From a checkpoint of a small transformer trained on Wikipedia.
Architecture: RMSNorm before each block, rotary positions, no biases in attention or MLP, untied embeddings, normalized queries and keys.
Training: 610M tokens, 4655 steps.
MLP neurons of a small language model. Each row is named by its layer, matrix (gate and up: input weights) and neuron, and shows model dimensions 0-212. Each number is 500 + 25 x the weight over its row's rms, rounded and kept within 0 to 999. Numbers have three digits each. A neuron's up and down rows have the sign that makes its largest values positive.
A block is one neuron, or neurons of one layer that tend to fire together. After each block is what it responds to, as a language model described it from the Wikipedia text at the highest values.

L8.gate32:470525569497459512507506496462517498526469470494464459470526508486425494548495539536539499489510528499473503517516523466529547522488508515517463530477479496474482493476491498486556459496501495540441459477498500493495481504528535486524542537523538505476496522489473522515513512510520549496504484510522486477494471497539525514514492487485477503511511499474485539499448476499514559476526504501514536515496500514500491486543507521511519492456461497511522489468469487508500459502483481503499498541514515488514507518469541515540496464486527516502502498495497539476505492491514563517504507513490532511484539509502430486502498503516495528475524495
L8.up32:513534475503511480501481517462455517522510455541530486503520500473501470495481519449464514471432523527534514473493514488503512519513531465516498512503472518481507501497525522497518455483482473522513549490464513495461482491523553545463515515530491530526514528495489497500505489473520475487501470507493496503504530494523517468489519505483450510498507513476477527504500499506507544446512489524501524468531517538499552507445515473461521464492489537504491503505465546505527486501474531455480487500524464495455513495482470529489525519503502511482497485507469487488463498451434517459520511508487526514487507535473510509477478499523525536482535481
L8.gate190:483449496448464458496505497484505482513570512535524514494492489503504453488482504493513492498455487526515538484491476464528518498514491487471486496479481443499513525472431489496492487494503470475525506516493505496490504523502557488441478503455500493509530457503516472491499538550488474447478493546545491545495513510494527521546496491465484514457454482524497519509496431531555532470488498477469516487493491481521495503530491452519472509460485536496474478508493505465506527518511513487481477488492493520498508476477471479518497493497458512464489498504477478466498523522476492496444550491466511447573492479493483548481540460484552470517480473
L8.up190:491487486501475531503468532545462471481521470487487515529477517494509509511465490535469460492503491477481488517501515497522532506503444505509498521533472500510481463524483498522508554489513481497516506501470548531539492501535509481514515512542543495542518488537511516549456514489484467496502556504576469512513521541519516500544485505539510445486490554504492507464467464500508543504481514521476528462486498471462488442479485485512545485474469504466529516479554504519502484511482503488497472488521469481493468506510514499487478464442508490487524515494519496503498478535521493478467533497467512525531499511509509493457499518491544514456471489
L8.gate643:485482494529475486501452431443512490505542507484502494478464492494537540552489466460519507483517487507439515536514507469482528491493503515510499512535506455497464508461516456469482491457510457478530497477535504484525507488526465540506511449514502505522512486504483510467501529489488523544490534492489515438483474555489497482512470511486512490483479509534512560495505519490457489519525538498501477487501507504477496536475480511526512519508515486473506501510455421500502504535482521481556463495506507461461506501508483524514490501464487534462509497476518479545491517486473464482517561465519514468483478492478501536513518527479545546472463476
L8.up643:510464493513539480524504496506509527515530480488545529504509486507581500569488468539507526496480509514478491485534495507524493459491486502529522538456549485499502478524497504500508507450495476507483486521455531489519533538466481496515496491526484465534513489467470518489485486505527480524464491499534548440524509499533491522458507522489498510509506517474478535501486481535461470474513504486501470546525467470474486477519480504506551503489512510499472491511529478485488469527544516468522473527508521484524500530470523469496502520501479530513487565474472469529488532495481485502486475510461503523559471521546485510525442470495524496473537500
L8.gate957:463540484485500479465495508454537542487530486489496479496546511548516509509459465467497540485476488500458494471480494480496484548520542493490497507469499520504489486470546468506509518487503498508501455490493474506497521510459507503484538506490524476496510515493526511493535497530496487463492534508539487504442522522478538503505482465552533506540447498487483485517477535484535461455503461565477485556521495532486507478531512507485471472500472525489534483489490487505491465543462483516499490492504437517486475478488526504522532467502480467515510494486456537490477512543508491496486555516507540476550466534510524500476456504461467509427486483
L8.up957:506535450486465557436514492489497499444505477492468486481488476525511498542456476469510519508474489468494498466472504447501491544509475454504509488487553481477536489478519485470495538493502474486537476502519516484527477537515504506496470513482533472505521474514498522431522487522535505464470503508524504515472528548493421496483463482491521457492508485531489515465512511478508437514505464503502511553461494532516509484500521508478460485469478493468540533523491450514514531498455496541560502523517474539503453490527531498494466494481500527479512491495499504489506533485486496515499523487509523479503493507525506479507476522535517553479481511
L8.gate1039:484473504575504493505530508504497493497500479469551493520511481497476544450526483445479496508525511525541480485459532502517450513521471524518504546525507505509515524477468487472503488514539493448543511525500511524495513482510529529546482486532489537541491515517519512522449483466527505495527521496471525488468516508502494521520508518535528516483471507481457520478474567525500486473489514552518534476480525523454505493491511512529451512540456498505532516489518511489492459518478475547510509484491518478511514522503543518490532508485480446481507525477487518481477493543479468483487507498533491507523523517533461506479497537486526502491516515
L8.up1039:494480545528518513505467470475537517461483490526508474539515512527509481510457495444504504501508506510459530515460507496499491475504492493511535477499540537498517528488512500509562498494516494507497476491511504506506482477552557555487509509486545453515464496519463510548508506537487533494526501509510480455473506518496486495486509512554456493503496504496579566522501507549509492493467481489489478518481505523478481488475523545531483505494480479485508500509499479492463485517501525498487519495531494512508522518531496499467485553510481490517460505508474505498458481499536467516482507504524531495523494498559468516530460553560490493494473501
L8.gate1099:498550479467500540438548489502530513497518464520505477511524525494478495513529491479478451503513507523492505468525491528488509483452496491501509526497499487520485509552511523482478507522488491535463508465513472483477484491520508543459500495508453501553466513516489520539493528493534521499491496504529477510489477514508488511490552469503537507498463494517510544507488494523497527500523522479583526517506487494515561485551490460572516490497496514473502528477481488517484541547513500521419497474495514487537498538481438510495524527563496496529519535489452479463521501535522520450473451512487494450506524529503493460514500537498505512468485496
L8.up1099:510485519499532486480531476478513498513501498505481480524553482529487497502480485504520483490527508480500446518477493521494525523491498503484526537516504528450495480526506528468498527497513493479527500556500483499529512452534486513510501483526527485510528441501508525497508478482473501514488499500508462488540480479509507543436546502515547569506476469540494538510519534531507474471540506489518520512485486493538479465470535534514520507491533526502493526504508458498472544503493497500477487492470563499495531481490462524449527513513488462473510498519472506503536492529538462460528493462486498523529501537498516501516488545495474490516524502
L8.gate1123:521556459541525501483503537536533517550469529481500521509476480481490466548501509451503500491461487497506495515449479444502502485464532526516496483482494478513518492506513466482538481505526491549486476497476551474522471550528500501494480500484497520512480480481477495487430499510470489531492491535525484534489526490533523484500511515497478515470473473483527497512497551500510473524500482496519511437537498507496491505533536516519513508500469485514498489520525453462476504496489513472527486486505498497506508507479522475437522499523481480480525534510524469482500480464484506504511526476490539503533487494436516511472467518511485451523460488
L8.up1123:521475492508512468500472483444497489533517487501490495492510512492507522518552515440507489559505463468460464484490467529493505480466490570538469502502541511516500460467489496518490497510510468560477503474484473514522509460500505461502524517463493501503537516516465504456532467490481530538487492483499503468513485480542500519527551515464488477496498487551494502473473543495526489488499489529471499540528499521515415501448506511525505529499468507491464446493477471486513540510517488543527494480463552511503499533479501514491511457500511491447515508465476543496516494488494501488509518553477495492496481479470537553521518534491522545522494534
L8.gate1157:516510488523474500501530476472508511506497518494481491520472495524518546493479460470495525491459442524462503473530559523499500461515501486485519494504530519466517497457465493485491482510506524550466483501479474524485516512462500442505497479503494501503502520478471493508476479502504446517496542503495492481456471488491489543504543553537486547439523508518526540444480509446437485516531488483483520526491499486490523515532517502536547528460495460481535482503472525508522510482467492506460493531488558495449529506504481513481474493524505471470475484494476469538493513558476496507510498500502448503523526494488513504531469499478504528499465500
L8.up1157:523475482508486461504501458472511461483458479516508497479525508538511491556532469518533561520452522506463537487495527499501513514548512497519540490549487489470495461504490510543488481492459540519502489490509492501528543535509472473501522528520521512537499492457471512479531506497506486543476538522454468515520489491539525530492457522476488530516476531494465491503460492459514490505472483512516505523455502528494504509509537470518538520571526491467498492502502474510539483484517481466521492476471527424541488553481482494484470492470466475462517499506510458521503518538496453502504528520470475452507477508512509516508492508503466456430495493
Description: Pipe separators in Wikipedia tables after a label cell, such as Chart (1986) | Peak position or Japan (RIAJ) | Gold, plus $ and words just before a figure.

L5.gate164:478483491544460545496497482527491495510506469530454478492487483534490473521523506464533468470518492502475555481489505484435484534493474461499514567500496476496540491486480551539489509498528492531503483458508490477511448522502481479525511464502502467526445491472471468538510537520503596528476516492541518499495502526472523537508512486525496483544474499435446506474491521462489500506492517511573520492447482488475479454466482513526513489505499527500487473483556536498532537491482547462501444507519463494467532463515468562540521554502505489461492525459508467433490507553524500533497471492486515486459486504452516467485513494563523491486499476
L5.up164:502518488537477521518512518544488486551496516488532468491493469496505446488472460489487514476443491492501471464467458489471497557511451489472548488490507512446499492531490506523486507495503548528442473488495526469510475513473488490496474496487474501482466538523501482522491517503528469486488471525490483483521533521484520513523511511534490513542457528461462534487492550465482443506520530472551498525499522518476539514513477450513497525494474521492496497490478490513514478474517478492494448512505480508478458492505480542549508552517493527452480519457507522498539454534533461497534493546497510529452466472481481473511521525527522536519512518
L5.gate433:497474516488507506488497540449493502472507544569512520472475533482484470460532537472501500491470530511474487517525544518455495511489511468499474505555473472496477502496529509507516499469520497525528521491460505475551499502488505478515508501504477537526497514500496489478478529493473486526470502504540469480481482522520541543496524508480488490547481519499496532539523551461489512513489506491513535566485519516466535482496523510483505499487534446488465501499479499483544522527533494484505433564541484522464464526519448528549484520536496507504528525470472498469482550538472482525518481497503498465467492510521471536484456517533471537469498556
L5.up433:459518501468504477497510493492492476494537483560496469455486491459507457480504516437493519403485500500449494473481505538524439511513473499476519506491543502486493448504546502504520512483531490526486492489508469509470474525489487538499490494532489527551569502489503475512483498521503469533485527501472488514516514526469548504519501508529498513488515520547522476526523581487513491559471547459515504458488512556498518505476476480475467458494450501494521545522533493505572511506519495487467466498560475515465514512512451466513498485506515502516467497518490505520493542536500507530502515476494506507512493495471510500492494498505443529519482523
Description: Opening pieces of words split after an initial r or ra/ri, such as ra(ised), ri(ot), R(otax), plus digits in table cells like T–2nd.

L4.gate775:470508502507481494481502504497507527479463456530532523533508528485462474492504519470513489457506449495532443510513492529501511461493480504499503531500512492509489510470475440480484491516494494565501511499506481498496477491521520510500498490500487528443487531459520481522515538531501439513498480484542531509512530533455522481529487534534522480497494472486537519513498475503537513490522526496492469481470499520431503521549530506555489533479496512458497546480470509480497505475550513499488525496487520494505486510525506509470453488512477520480475489510479472523508470431489488536461511566473522515490505501488536480526504513536490531453518508
L4.up775:504541490503464505455543516524536535522485514464543515468480478500473502521467507500534540519485527500470487478500481512524482507516500499513487505529559504535489461480535493484511476501435503492422529479523554511439487511498461522499507512516483530541509481478493524518479488490534471519532544495535490505514519480505508473492510519486530497480475465465517526504509527520473503491478497494474505475529484517547426522496517505481472481500505513504543487505512466490500498472510552545502463534517502510512525486467486524501484527533479532486490493527514478538525526491477525495521486479502526446468485516461481497503489510495514498491514518
L4.gate785:494462493514471547496532495536527493449460458503476519494424495507511505503479508524522491482505511576488514527466527508464525488473467501454480488503524510516464534512486445493502464507478501460514495531494518522479466480537500513525501465517457522500512504521492499500488499448515532536513483531531507502495500572438555518536457459534460484456528493513492518488535511469556498505526466509495516517522549517487448529503501466514505478458468511534456533491501516441483439514474501477515518518496496567546515471495534509508495519533489499516533489516540480496516542512509469481516512463507521484514510520534485519543512506496511510484502449
L4.up785:478503522521551499485475487449525511538491498509491512519489471524555485488503477468512437467511518481484502547486454510472512461510516496537463504484512481503504516490506490497443484520465535532501443478553484529528517518530467516507477507512485507519504544479500487499538450482523466488509482537460451482550545497491504532540510519523478503520520476517488495484500486543494476505494512466492484471493458535519467498536489517500432500490513501485526481509493459499495496552490460510489515533467512539466529496485522477530474512506526517530448492519526483475489522480500499522548513442496494534520500484553473511497503466510522548491457472
L4.gate865:467495498480499495494503503452496506508481446497480501499478493541535517519529467460483500535467521516515509546504456485469501517493514518494534553503530497512497508462539457498487487513529499492507499507500511472498478485525498502510508498501457534489463494496528517500484504494478495474566492524493495474481512576464523475519468502508492474519458475419476504553511482513506500532537483515506525505503500473479452508490512503503510514509492440508474544520512477474485507495465452537543512515501547475497491480515488507515531539540481493457532511498479495503508515508463462499552478510496521504532479483499521502493528510508502513483514491
L4.up865:495500492503496484543485455489539442489528469523488496503496481447480474508487472475490516462492479558522522525517514505503494510499487545528493514514478511499511450483494489489479514458522572509497510459506487489496461492491523473501512476501497495523439482462537496437489438488477468501520541510484542465523516530484488518485478483516542489496483499449523547521517508484510494488538523463521445450555535519519471519506509501524518480490527481477500479546488527507445542494480520515493471551459523519540479526479480497541525502484463474483506499466517484463525511548473506472492528497509493483517498501463509483513507478533547539498486571
L4.gate1120:483512493537471453478446500525522522492505491531473484488520467522514501470520509488514552513520530488516507440473535524476517501473461506538466558522515497519484491508475466499505499468481495510515505551495484476523516500518489474535486483538474515518518496495500519461524514520557510532522521510520510512514477573533533483474486484480500471496505495465518497502448427493474513483457496517500498496499486492499511528500510496525458533505529515473527537470474489478519473504505487503499553519502505500497489455476494474503525498516477520461496471458457476480502519500489517496508500536489506494518481535501464569449576485522476499474501478
L4.up1120:461527504501484497478466452480507538521464482550517462481469477509474473478519490478450458521491509459506493508474508484432466512486502489526467503520526458483486529467494493500527480484485496483486487491516480484510532466486505476506502482491415538461530495487534512485549531462502477491492496541505500500522505545507466501508445471500492479478500529503548474483466491482501462495446471511525507504497533526536531521521502501481459557523485509521514502475489494479488485548484482497488494485469489506515528479480466480452507487503522487498522525467507481480461521475508502519480500471456527447523474519512509527489540526522489504469514517
Description: Pipe separators between column names in wiki table header rows, e.g. Team | Score, Candidate | Votes, Format | Label; weaker on list semicolons and mid-word pieces.

L4.gate45:489498531501535474488531479514509451561506499510492524505515478488486483478512504505521528444469572518554461459526507514495493523491499512514515544449566528490524462496484480475499471528513470513545503505512502492526527543490477484511526491489502495478488533502492488499537578521513474506506492494510492443453548525496504538478504527475501541464486464519523522466533514497514563467495539538502462424539490509492471527500505548490491525501488462490520514520527433507517520506515534491490477476488478508493494525527507522493509510474520496505474475478489502501508537500504502487481523499499503464501483515486537488512519512562458482480475480
L4.up45:485516529526473488440500518505502469492525533525496503492493561485495492440499483513539511529441532469510502492495457521538453547511487511544506524476517518484549526500462448506511517535530501504512475503490517484526519513490500521480494496485485475488483509522506515489521546477467494505534489538486454464459544518484484496508466453498531486540537500509521523513524506520520540479514517460528509495520453490483455497489494484489534496501438514522488505493508525494516508505468514516498505499439456557507476536489529536510515503499510476532496481518534481529461494487507525510480499490489506488499535504481498465519491507506446495523565479
L4.gate146:514493492539526506515488451531482508478508489495501532545481513469503522515506471506489525506478517483498520539519475521497517487499511476481541514451505528478475490475481517538514491515509535504488505520523452446498457488525486537536509528453532518482475521438535470535500495467536495519490451541518536466461539499466488492463520518466519505500487558510509520502539531506486489486538522493439500474548491492475502500481525486538516445502485515492436506557509531539491447488515495528464466515477505525553480511502453500519536515471482457508521484499499563472494476461477501526509509524485477496493489498498494512492487512531548530498500507
L4.up146:516521501503487522475504509487474499435515523480508515509516515518526530448538481500529539502541496505507503500511534517500516489493488500505521526468528504479470507522541485573491520510493510565530479505555522505505448503558483515534476495499510505538500501475514501500526508466508490502456467565551500469485532530484488520541484497517521478543505545497548495548517539511480506505510484497467467507501515493498550503472525496497510494544492514538475488523520525483515440444533446522541462538485495519527527525507503449548523531522516484505522516468487552473515500472483535533473492496465494523517508495522491492508492507534520488501468495
L4.gate1029:485455478481518521525512487553471515510518461492499476543500494496496503539488494507536526451534499452521470531559490509489516528512515536528517485514492508544470494490500497502480507495526486524519495528494517502469529530473493508514492494465514506512520470522497473441501537493489547560550470503504503472472505509535459508465474504483495478458497509488429559513487497498496526447550496491502511500514496515508513542498459516528480535490517515517507456473470488513513491512484540527464517494505441493504495541452513515545482482475477498502524508448511489506486497485432520474528525522518536545487516496479520464508505501475502566494479540
L4.up1029:520443474564511432499484440470478486472497512507514458500506501511568499522480529497449512463496461524491554498534505509513526470510548508481512515473547526527501486504509508465478508506515509511487500486488492501482503532496540526501456495500478471485532444513525478477530436552504501500531516482519474489518494540496511486494461523507505459533501491548532533488494508485473496435519499520550466484512490475491540501513500530515523445445483540516458509460526546495547507532464462548487483517501491539527508506500493501469490511476531529537493534490485493481498537529493502487515479502493537520512499491466475518498462481465498517510479514
L4.gate1151:492518513522510469461523497485454466501486487491517486480463513476483462504485458495488497494490541503499488478495502528495497527501500526531492453484515479527471530508524552516529490493506488541469458473525503513481553468470508488480484490513538528478494525470491525474492498532505544544483533486469489474514513537505517501485493493502535501481462520504519492534517503497521444473546489498516531507517460491540488486473513483517500505549493519488513524468528446454488483472510506501467474496428468512443523525489524482508501550497526463493496493508526512485538542566524533489532454473485498521509481549492512487480504511465457486482501527
L4.up1151:547533508518486503466504495500484519499475544549499519523466502499514455485507501484498496470502487536486501506489491524503485478512504531518528516427501467516467518500466529516489503485498529479481460511536464471479493497468507533497504530450463474509487520478504491457513514486510532514470543544529489449502539495479520485503470553503471496547541523540476497503507520535494461462523492501539530528493485490553526466517471474480479485464536475487503529510488438490519513453489519447501500486477500493495517512491494522494513519511496532487471475505511523550507537539459500510513496499574477496472505518500473524497517486502525510485511474
Description: Mostly digits 9 and 0 opening a number or number group, in tables, statistics and dates, e.g. "9,397,003", "7,916", "December 9"; also weaker predictive cases such as "based" before "on" and "North" before "Carolina".

L8.gate146:528488504464489525515502494472471477491521543520462481493494491456495486499495545500517454493521460515449515513527505475506484498523548470547509489478510521521515517510457489496455470519488516473500508456520513468527474461502484501478503488491518511460473542535482446531490508465515467504469509490489454460536534528506509482455487507514498491506498502510478481489504495548476503482487491523480505500509521488498506439530505465481496501513532479513467510505438512506479494518525474501543511496544510483509481523442475508522525497480473535494489534503456476544479473508529448477500495495514513499524529533509493479487453483499475494515503522
L8.up146:550524486523518468468506516499460508488483495469504503517491512490519497529518505490515510494549524521462495428493559550461516494481502498495505529499518511520488482475532516502470496511517473486459496491514471475482525521547484486503517497536499513493495498455469534513518562486516491500502554495489434479510459475499514509478529489459500487481500470512461507459532470496517545463476520486481470528484461538477524522491500505520478534482500533518510503499508496512498477531468505479501459538519500537462472560575476479501547516430505479478519485530534452539556505515519530472486513462523493485490496516521473509491497520513512481474529522
L8.gate174:572492484507509501521508510499498484489519501501495447501513459489490534468573528482506523508496506520490461510496465506469537468491524526472501525551481506515450500493487527510489545476493481495453509463474485566510512517497511496494562484518497561520437529550459476454486478495517512535525585546518493523498454461471483453532490499498532490507509502522521579511524476474501501501509517531554484453478493482524497469546537512531482492524452516515477468463500489522497578527513478488494483484490520482492469465466464507522538503506443538481499557464496537503533491508479515542477555479506456506497487500515506495477500510523471520490491487
L8.up174:513510483520522505478481510474480552489463516528509507444529449461516476506489481489487499515554511493501534499494454487507466492436510505520508487524523491503526468540506525503510443520459483503531526527522475556466480471505471507466509529505508496470440500506565501497495517473509534515528506499482548463507487559510527541508496466512505467456498495493488482482507454497522482494532493525482473505461472513528486494461493497489504497515535460498497477457522492519500467480491496451491474474500478452483475492459475525477516494507494494534493504512504495499505481503514473475494481531533513474469519541523551460515477468508515433474512511
L8.gate574:508494487493511490514539451492515535523487489466499461506514483517443516469455517505513513513515476542472488520509507519485489498511517491506491485477522464515493500538486479493477495538512517441492501476524516539454474479454549502517508466464480488522515498517492478481509496561509503488526508536496553489542511541506473484471477495493493489499507467535524547534471438499484516481512519522496435441527502486503443487472521468529511465484534496514520484509497467473488461495487492472541504485511547503484481519528502508521511490516471509529531504470494545469521553485521449494507450507484523450499488502521493547496500429493486454487505493
L8.up574:507498553529508482510528496445516516517493496508487501529475537549520518549515504474480502519474503471524494501564507481470500502497549466499529482504503511549505489502482495505492500480509481492492512486496489499503465521496502448450519529462509507432516519492510481499534513480527502494471489515495491451458454544487493503497510480520495519469496500533526461487529453530531490552510527490501512508520450515543502498509514515522529493510480501546513490481523496494482491490482517496523451510509523467530495475447522517528501525486495531483472520472535509554512529489474518515480474486501517525520449570512492490541476528474504524444483500
L8.gate851:496472512534495481503498471520501550484523501521492503510483473513457491510477528516530510518527526541478513466480553496466499469501473441486545478540504517509506489522506487521487456471512501494472466543514521503564541495468507493480534509457531512490482449480475497488502501507546488490556510481497528457476527518536492505490502542483506547516492469500537492486517463490494465477514467533500453476532513525549499501489524474477512491508476456462498467494544497412473485479530509487497478480467507432492534503489551511518515496485519552517539498471511522508506501473505486514497431466495528462477443484500496539499520515458517536494485475
L8.up851:550492485477491492477510526482517507507513453519556518491492512472500501506487504473473473472527496509508500500479500474513500512528456521517494550500515530518507511542523534534450539485474501489466501517524486497497484466489518508486451519446524514496513501500510473474556483475550459486513513530485497488479504518537518526484506487454448482496501515534542468484492482502453536531511491531482507556461432498506478464516486503483487462469504524515486532536538483510477534488464521513513521499505514498535529498493510540485467539468498467504479502521526501505461490466487528515494512508466514478520475501504506488491529485508493496536519483
L8.gate942:521518491517499498517543529461526489517496478495535515524546518496499494519482498501492481503476504488487467492507525521502524483537512529508473487534490558485494519524504483432501486524485523500469555448497514493501524484486486465488518486511487514485497506498548499496497494507491488485463509546493467483537518514447537525514483440487458540458514482486479508481490492504532504522487504470470472508499514523469496487478537474523470502514518493474545532545501534530531473530486468503472491519517504463524501587493484491452479540462488502527534514499512483533477514504524444553474482520452520524485495524482480494508473500527477461453467547
L8.up942:495514440516516510469490506479550487528526525461511498502526489517509474504488510476525470525505507511466488538513479462476552498479528536505478536506479530481520494542517485453520470472490485488479554471472516495499472518467483499469504458485483482538478506503513476499488466452485487516437488516574532479531509510493470515472466482490498525485505456490506532465517520521530505487504496455520477483455511478496490499501524492545498486525501479476468470507514536489478480520548495515510514490493475507496459526511524474462521570519468512518523504485514502456468536479537505514491468510472503528480486487492486528476491532499521511457537515
L8.gate1002:536492466514503494504504519508457503482467522478464481525486496511502556471538548476512491478491515515536498530487457525490568534481488509523461510468510506508463497522502486494493493456480482498534477460452497515491480513467508488478504467495508496498479481522485541470476493543496492497570537496536508536511495521499489501530502430527507478465454533501479479490499516455506524486545546493511429480512475532500468502481481500501487499506475496487465498516490463491487485529542491507503482496520496535499480524471480512480453479538473523480480507469525499494504525490515525482517481494514520441534474521540475515515538476476509505505514518
L8.up1002:536515445518523488491527502487504498500484476520511483510491474487492504523570533530463514492488505495554506487478499525512542532495490541521491503470484477495509499549521471528470484492529495479510509496497516526478480519449504511497494495509583550439451507501547526497502445512492486464523470543451500493497465506433488446519472515498489487462535501499529462485503490478497536494529471518489478525517456495494473522523519501515504557489458499451518463477518499489488421462542483448495479484469517486494477502527474511494467494478468552470496500450496462500502487501503511497501483538518565504450529505512500463512539501502534529482520494
L8.gate1136:546474516495520479517538499436479500490507527516479471481521493517555496478496505482498508512514481520473506472510501488461465509473521538537525465515583526480532529512508452538501517452508482502506524509510497510497497523490468504492478430511509527493525538502519484514518515454520485490524503515547523445525500501519535544497506479494482515427475480517501506490470543519522479498487511544489534522510486479470496513456508494525478461498519466500495461494562501493500518492475508489468521485483485475525568492430527465540500500478527540474512513445522463508487486502466493487511495507510501498446511530470537516462461499454530490501474539
L8.up1136:479501491508512460500532510497549494450531495497496514501548513457450475565518496500513527520504500520456502530487554528575504515517442493509511502502457499489529476501514464472525486495468546542461497496527514513538512507537508502457541478497515473487504480476556451470537457452518484539478540446481512508527525534477567523538503517487495523458477450497510504476468497509496509479478525525495468522497490494500458549520464466521482467492506491488430450488465508490493493498493434519469532519508483499457525484505496477546496557507489498546491500472478499492536522510479460513468489522486498515467488507421490533497507533517472496498510562
L8.gate1175:498473507514523493518535526467500495505430519457441523506506467478502545453487488513529482504538553470501503478498484500476483497507576547513495483503506502527454483482489489469478492526485454467471529424503510510507477473458487496449480532516459499519513488469502495532528471484508499465476517488501462470484506464489480464501509497496486480529502488501488501509492450484524485443492496501499521491525503546515474470461527497478525503489499497564486515496503525499462511469548468511494511470484499496469557501533473476536516562486502530515514540483479472512471518471535497465528464468484538507544531545513477535487479548504504486484504474
L8.up1175:520507454512523430540525479502505466525489521522467533447545454515531507495474505532536485461534502499508506484483479476503476497470480444513532500491521531491491480520496518493516516506528495488552521492473511545466450463476478474555537518521516520470485515513485522531518479495489518500513482589490523481457510496515521466494482501496517477502508466473502538524551497466498458495493488486475496431467489538506524513510496485474523519465454491485506506486500510520506525538519508498550524480459488536467476516490539509495468499450490489477475479489537527500494501481487507505464496462482545487548539530482516525535493509516482491513482527
Description: Single digit tokens, usually the first digit of a number in table cells after a pipe or semicolon, such as 4.81, 3–0, 4,206.

L5.gate418:475498508472488504505548519474495495465532517499473487528536531543493519527474517508534496486491463540511473494511547511457494512499490469494470482534536510509492517430476477505513514510468483510512508491495495510518506536501505477456527474516480483478512521500529512484457483475539476501566516493465459508464456489533464467528473504509491463485476522472519515489496459475479509502472503484472476464486502528500483498470447480469489486494497494531508501485529495498523524499512507489493543527526494459530499519502535463484527495507504519442525479491511471458500516520520482521505533492475521478505495555526550547508543556496514437471513476
L5.up418:497511533471482522415472454447520490474506548489513467511538481491466482456476488486497460513526526478477481498538554451503537508456478497515483519484502531499493535500516468510492509452533498502447503505484487533492495544464492544493542529493488503503486510521488472522520540495508474437497511532459473494502504526537505519511435503439487443468504502559485532503514520460491499517486536495496516480506502525478516468483512523507484490497502554541530554516477499517503458505519490483487454542488462525516530551516479527490471476531518523492506524420494497507485514544486513483503504478483490491489513514507496509480530483489514456477508446
L5.gate1196:525496474491546496531513492524477499516489551486481474523517496487460461498495519508507517497525541528559473505507574493470520482514478457464483498534456504469500536521525483506515509492462501473465535505484492513532526498518468521499507495496498503526482506488508529539482460512510448547491510507519495488457500480526504483527511492478527511499471481470467530505505466499494468558521529557452546505493535517457503505463494482526528493481481491501510500544536502509534493561526477484502497517461525529506526481538524519515500490518453471479497495478466469527461472537502481484553496513493510492515504468501487502492478495472521500490501531
L5.up1196:495519482503463523512532462518475475531513550519528419540503507501521455516530531495485473490490525474530516526521518501479542489504460480507495500514493513483509528500531530523501474501498517484489507517494522493514533487502500509474453466500496521493485527513465475528506501497534467534479517502541443500485501482519530504511526484419500500500501492536503519482502457489478530542471475512529509463515536524458540542469492469515521486498517505502507457499471442479504482502477481543480504543479505481450503504498490529505508511526497525474539552544515443485444504489451481492520486471512496479501525512507528518531475492514518485535577498
Description: Prepositions in music chart and rating statements, such as on, at, of in "peaked at number 25 on the Billboard Hot 100" or "8.5 out of 10"; also table pipe separators.